Weights of a small transformer language model.
Size: 12 layers, width 192, 6 heads of 32, MLP 384 GeGLU, vocabulary 512, 4.53M parameters.
Architecture: rotary positions, tied embeddings, capped logits.
Training: 182M tokens, 11127 steps.
MLP neurons of a small language model. Each row is named by its layer, matrix (gate and up: input weights; down: output weights) and neuron, and shows model dimensions 0-127. Each number is 128 + 24 x the weight over its row's rms, rounded and kept within 0 to 255. Numbers have three digits each. A neuron's up and down rows have the sign that makes its largest values positive.
After each neuron's rows, "fires before" lists the tokens most often just after its 100 highest values on Wikipedia text that the model never trained on; "fires on" lists the tokens most often at its 100 highest values on Wikipedia text that the model never trained on.

L8.gate340:159131110109131143123121138113163112100110132130185102144141134132162155141085115156100172096096092139140118147147152100130155185142141121123062092137133156130126126128113140092134146161157113181095153136134121129148123188181099087067123088100133151115148101110110138143158130123134145116126122157120150121137115151195182107161121099092134089135089181112112103138105106140132117134151
L8.up340:125142115139140076146175109144115181097115118127136100119115122119104139114134146109126149093122093136181132157142117143191109091138116122165122114138113182124168126142127144154107134125134091150169112132141124158133118124123145114152149113132104077140125132126137100165123118113132132136129138167127106101088121149092132120147080153138177107079139145149116165142158117111134166154099
L8.down340:134117146146133108153111138158118180127137119111121120154107094148114108099157106139119118070156139117158116125117139154114070114122136159116107103132098142122169121129147167068133121169078125110130137118108124152108117152119109103141151152119122122076128140137136123111126110111157116114117131161116124125131154155089145114117121136156184145134163173103098087147089135115116176137135
fires before: "p", "m", "es", "ial", "ed"
fires on: " com", "c", "us"

L3.gate63:135104115144082154128092156183089110130083151108127118117127092147120138140153161098164135116103157087136135086157099115146123143121118104119142118128158114137101160132129135145120125112128106146149097090150143118135136099095106156176111090137147179087111146139085096126113103136130087128138131103129145127106147127115097099096139118166068091105110102105132056112157138113129160147150
L3.up63:123091134126103119128062135181130093112094113113098145104091109136119114138133127113156155107111139097092108089131119104144135120138125122149141115103169133122111139159126110182136121138131144114106108146112141127130104119077077124135127117128138163137130133189119123144161093166151123106118115091137109129128112149114101119096138140187092117111129133087152114110159137102145166144117
L3.down63:117149149130132150107109107109122096095069151131098119108107143110109101127111072110093120149158128159100138170075151111131125121153119141166121129130179170134189090144115122114114144109135126106130136149171098144103101134148140128141132141143145090164153127150135133149135139125154176114103144138106136131125097141135102127134114172110158107141095110102146131150118190151111171104130
fires before: "|", "|---|---", "s"
fires on: " |\n", "ight", ","

L4.gate262:122129146184176156144130154111165125146106143121136133137155109107114136106169078077115114142147127096125117178137155142140116143148113170107138141162104147133146149103131131151145142139126117092128116112146142165085113115120145164142088134145135172147076112118138126131141105103096114167158102102163135158138144106128117097155183131069122120121141110102114133129153139148148145093167
L4.up262:146157118084153135120106085121133094129161116147108130133108101144119111170144143122124116130128157135084092177132098129121148159149144182148133147120138137130135138127122140160116119092111110144115155118134137133109151082111121136137109124070140162137133122122117104155101083131086114158177105148086079131095154133075114164144120119119114123115085099142077118144105137094123063149160
L4.down262:140105099081101155095142136111114117154074139107128108164108117165105112094121166151157118111102120126156099159148118112133099146110108147178119142122077125118132142091106129089121110109138173121185141098102129165123154131121115109143135122163164165101077142097124147099140144127107091134108132118144197111127139111138145107122101144170158107165126142091142158068151202106129120160154
fires before: "h", "nt", "d", " ", "at", "k"
fires on: "are", "ions", "re", "ion", "ec", "ud"

L6.gate64:144136182104126090091100128145139130108141126189100143117137149114110119091165121103110118113141102180127106130153156110135154128126159160121127104144128137128107089104110114096110133140139142131114153148131110129143114154124098099108125137100153092155121109132172097167095101130116128166120181156168096132105110105136120096145142111130158140115105129119108115167139140089090125119133
L6.up64:114103127097106099145149126102144096081171162143127115121147117120115117090082114123100151136139139143142129168150160120105118131184186110152154135136123156143135149094097151140153148110107140137164150130148146084099098148145104158105133128090125141158128108097127138106098124129175108175132118102167136157133131160136130149108125124109118117105191091169154138115092148089129126094152
L6.down64:104136099122127135123188143150143125124131132118158104127116165129144104135100134148108119116131110121115143114104155098125171112158130106138154130118116094148121144154146110115137171138131157105212127109162136152127110150139138121099150136157174096154130118133111147109123180131143120138114134116123136128079134085100104123142073123098127104133180125153118133117141127100091131112131
fires before: "s", "ian", "ric", " |", "ia", "h"
fires on: "s", "F", "f", "ist", "in"

L6.gate300:101082130125147134112154131107177130083069118105116095106131112121171110099146116132081145130173096134130132127161117138131130132139141099129112106109098158139136109088105148135115130104111150123104159126117154128123121110116116115113167110085112169138120154129127140084124147123127143129158094186100151119130127117159137148151111110177177140125083135145163139159149102085109135152099
L6.up300:145121133146121102148137139130127154128106116117148123159136096149098138143141088112129134157116179106159130091156076130117116121175122079120139103165114106164176139093184133134138135119115128119102161165140143114144121099106132166117184138090092173118141114127151142137147137113157126137138124138123115089135097148121112115149108123124135137109136147162125180188130108137147109129095
L6.down300:112168133150115101135180049079146095088143121129140144079126121151130136165124137139096140105151129147112102107162098155158127116095154135114173125144156166134122150112088144127107165144146094123091144115154118046109076167135136140106110091123137127115101125129117141120172148120139137135143133133132142162151189120150153154096104113114137156104117129090143145168116119134153173107119
fires before: "am", "in", "r", "ar", "a", "art"
fires on: " Ch", " ch"

L8.gate211:127135135120151143098130157153134162164110095140147091106156094112095131098111134154133153142156142150118097191157116141110142147136113091153115134141127149191136134123129140118114118140122105164077092121150143113090148116141121122119124109124144150132152123139104135125118134203125121080132134184168121153096100109120104131150079100127154123116112161139096150152150112119151145177103
L8.up211:170089145109154134115106133134154162132092086115070109128135142104145092120118180134096164161135104114157142125089124126097137142120125128163123167166140076126142139127086161094110084143104113151142136144126114128131180135135133140114129094126181154114097164086097112119133110112153120138162131125114142094154089132139138138153144110095114140140107148162119149110133149136113181107142
L8.down211:121151103097118143104113154117142182100146162110054096151133119114122143119112137128146136140083115112123113142170164153124146130125092154103108111155153109142151147124134126067105105145133129092135179119158177118110131148101141099117117103118130123161119159136178089130170181128127131116135099106115118137124137096114153095139145118140115123133125158107153091154143166140134149122123
fires before: "p", "m", " and"
fires on: " com", ",", "om"

L8.gate331:151138136148157109143175145105129128104100149159135139125131137148093191138174125086131159128188117108108094141146108141087158094138129147117121124129134122152125133102119097114114145131099139074101108158146107105131133138118134129126131080114110142148102157133129151133126151104154134157143102144139131101135111127109114123121099123123121207112148127143157161123168121114148132160078
L8.up331:176082148140097102134126138141127085072097162160112156143134121111105126128128122157138143085123111121140123132151101098138096157100132147118088107118117146114128105135086140130130092116134141149163124123157118171099164162108150093145121100157120102140120129139135084175147113101128063131130156115165120130100145131086134117079151150138115140145107075092087146125097148168124140081104
L8.down331:122096126085115088146105159138125153113104093086164091122106125102116104100114152115121140111173129095140156098101151138122159127098106083127136087128124089106111145156123127151134126136133162141162137085113142158099138129144113155173150163129151089132119129137097108148118106122108124107111136142091135102142109122139119138161120089155113070139071113123139107118099071149110130097143
fires before: "e", "ing", "es", "en"
fires on: "ak", "av", " \"", "k", "ap", "ld"

L4.gate160:158081179114155151152115123159127141114094120173140096143143117154133160141121124113152126151151112121143151138140162110108135101111141125130108077113138139121180105112108107135128095137099080104097164148150149169086100099111128107087149137095131142177111147153100104138068127092121096118137068097146138155105136075125100138142117106151107169138091093100109114086126116101131132129105
L4.up160:143077165077109135136118146171107123120146124114117138088150093110126148120155100138124065119119148143105127116110158122143126075140168091133137143125155159146143112152128129081084130135097148134103147121140131125167095150114146095123089122133121136173184135133130132129110183109127095124125137148125122115129108108163150102096105097108136121113093161125133128114173111101111131095135
L4.down160:127145156131108154101115132115120099095107109130164099147074078126129158115139146114142137107135135117147150168172125138097161142134109119122100147145183117101130118139120123142103148117133102150121099135131092171114113106165122133125123123086145117148126131124103164136117119149111151149126112081105139117144116076113146160183104127135118105142129145150084081160133150151118099129144
fires before: "l", "ine", "ag", "el", "ul", "p"
fires on: "g", "s", "og"

L3.gate258:174115101112109129139109154124124132135125113088116077115123085110118103140142106102158156125125137105149162122167133145136096179168091068163123128145102096124097145121154103109101169117133147122114131144139117129119121076134136137148096096111106173134123081151139112108100130146107142126104138125127138099148182128142103127137077116116154124117102148147128119130101198154131178125129
L3.up258:174123117101110145086129128122125138076125132116125131093128141154129119158074136136132151086104125134128151095162139125145121127167111113131187129099083099155100182117144134122114129151157132130089113135100134109111126087150121161115121142108094134126117125117148133110138146114131165092082143134124152132143144091140137115129110110170159131079122182168146164135117149133144131166118
L3.down258:121166141141165126122122123085130117132091188152133144106140135128158117111137173120099194120163081105092128090145156089114119138142168144126189144191133166155116177137141160098144135135096144140083125132140128126139110117156123175073127148117122121121105166120101183152134125132132095153133165140124161162117096134126117119137123095111125160115100153151175102144159112102130122145144
fires before: "am", "art", "il", "r", "all", "ar"
fires on: " ch", " Ch"

L6.gate193:116142127098142102124181064154119142166116134108084142131114112105108115184134153099156107062151120165102124118078107099159155137095097136119121115137154144134134070135127141139112104108103112154170161100152146095111164138141134143123137103114112136129136132137155123124197142082164126121084140098147180130146126119138107101141129104136168122095110121136073108113126064152110137127124
L6.up193:108182147127164141117130124142176153150122133139111137123131114138106091152124129120059129143126165154136134122099168099126089158098130152156157120127093130155124144151132120169078132113168134092145088158116134141122120147192156107145120132124104173130107158139126116117165142141167115155126167103125141131107190131153078129156161095102117116084127144103122112105158161133143105129158
L6.down193:127124135126132107135131105113109113119097137128130123144070144114132111140109154185101110102151141131116127126158163072150181125125131080123129134144127109135146112137083112124159093134169130148132106080160103104161138132151168098085135134109153151123106123119122094138177130097124130112131129120133113135148154097170130094108104087136108122170152146163077146157117178117122117147131
fires before: "u", "f", "id", "et", "ir", " the"
fires on: "a", "o", "er", "ra", "ec", "is"

L8.gate126:126171119143098135140139129137141151105125141148111122101106078113122122171127136093116151125171140172108088104133112117129175147069111157136129143135150147113155136142125108135142105146137066160103126111141138128140121126090127131128141158126141145090143138163111099096127089120157093176129104138150150104139101150136109157148120131121099122075105107135143148128109150173146114100158
L8.up126:125162149169134130136140174117138131097126154164081100124083133138139141109103119166109132152138164123127145148136136104148102147124106114136149160143136140093157166178132133096136114103139142159148120110095118073105149133154135152167129109112126118185120152136151189125127160112119106110087141122159106114110182135153111090121188142150110140099145132118147147106147170101155171126127
L8.down126:106127106114109096123163091134125135120131129158127112149092107115147168166108067106105127111180126101128108143157149117110141136117123101159153138068157103133170108111109117152085146132112139157147143123146097111111153177112082081144140094106146080151115159110148125084169119139135152113123159111147126106133179112167134088107157155162140078142148087144133131104156156111167146100103
fires before: "|", "p", "iv", "-", "ed", "ec"
fires on: "ce", " |\n", "\n", " U", "s", ")\n"

L3.gate327:074134154169154146110125199100122097146113112111108109133136128143088091132101163098118125146158089160120104167121138101121122114100133146100110138084115127154146167141123092112096157118132129137100104117100101095143129095082127133135155141129098102107123126122139093199145123098091151146155115128160168104100102089139125134124123114109117119170111134118131122159173125160148168125145
L3.up327:139160151143125119131080115133151127130094116111110093156082146127107120159133096140159122112126145133174173091118142133137125135132124142086088153085136071117139134142144127148123118135167154117170129111134086115123189103128096152119130130175137141122093148168143115152116095114071115128141164093109153168094126139117116159119127128107130120155146119127165162109171145152136073110117
L3.down327:091142135113109163102189102133120122144162124136139126135126132132090127113128107109142131098131147112099130149150136142102151157128163151147117099142130150134154149129142110106130192104163090102108115169089128104156096137135097109159166139099142115066129097104125116171127126112159121104090092162143097125150134095147109138167124136105114121134060136171123123153109143166198165100136
fires before: "am", "x", "g", "ed", "le", "ver"
fires on: "e", "n"

L6.gate252:135139146123159136135143134125162127166110118110108146107152159084073135123081139124113153130136130111133089167138094108151081100148121121108133130138095153142118102129116123138120158164124099152122121119162103115111119120149103141148096117099105143134111161089154107130134124150129112174107115094110116122162124092122142177145123122116124085064118088168126099181064134117091158145135
L6.up252:144183089185164149171127172115132154140138145098144144151122094118100154096161146157164165125141119135115120142137114131095096123125082142187163137144128143130115106149105118138132154147127138116148129088133148146111147140106112158141090160095089141134112136118136113153145085172108108113107080171145160112082109122123106166126119125131120162112085094099090136133071123147121132128156
L6.down252:147123112089108122152133126099147127099153126110175125092141136121110116131155146128151133149083161111108099097145098120147104122123126095139128099146107135139104104130072138179143153077154111086178155147105128129150135135145102122128150142110110138100129149076115118142101088127117169143142143146134141167136129102147119166119110095121135120126076086112102079094115134132166117147148
fires before: ",", ".", " and", " is", ".\n\n", " wh"
fires on: ")", "\"", " and", ",", " ("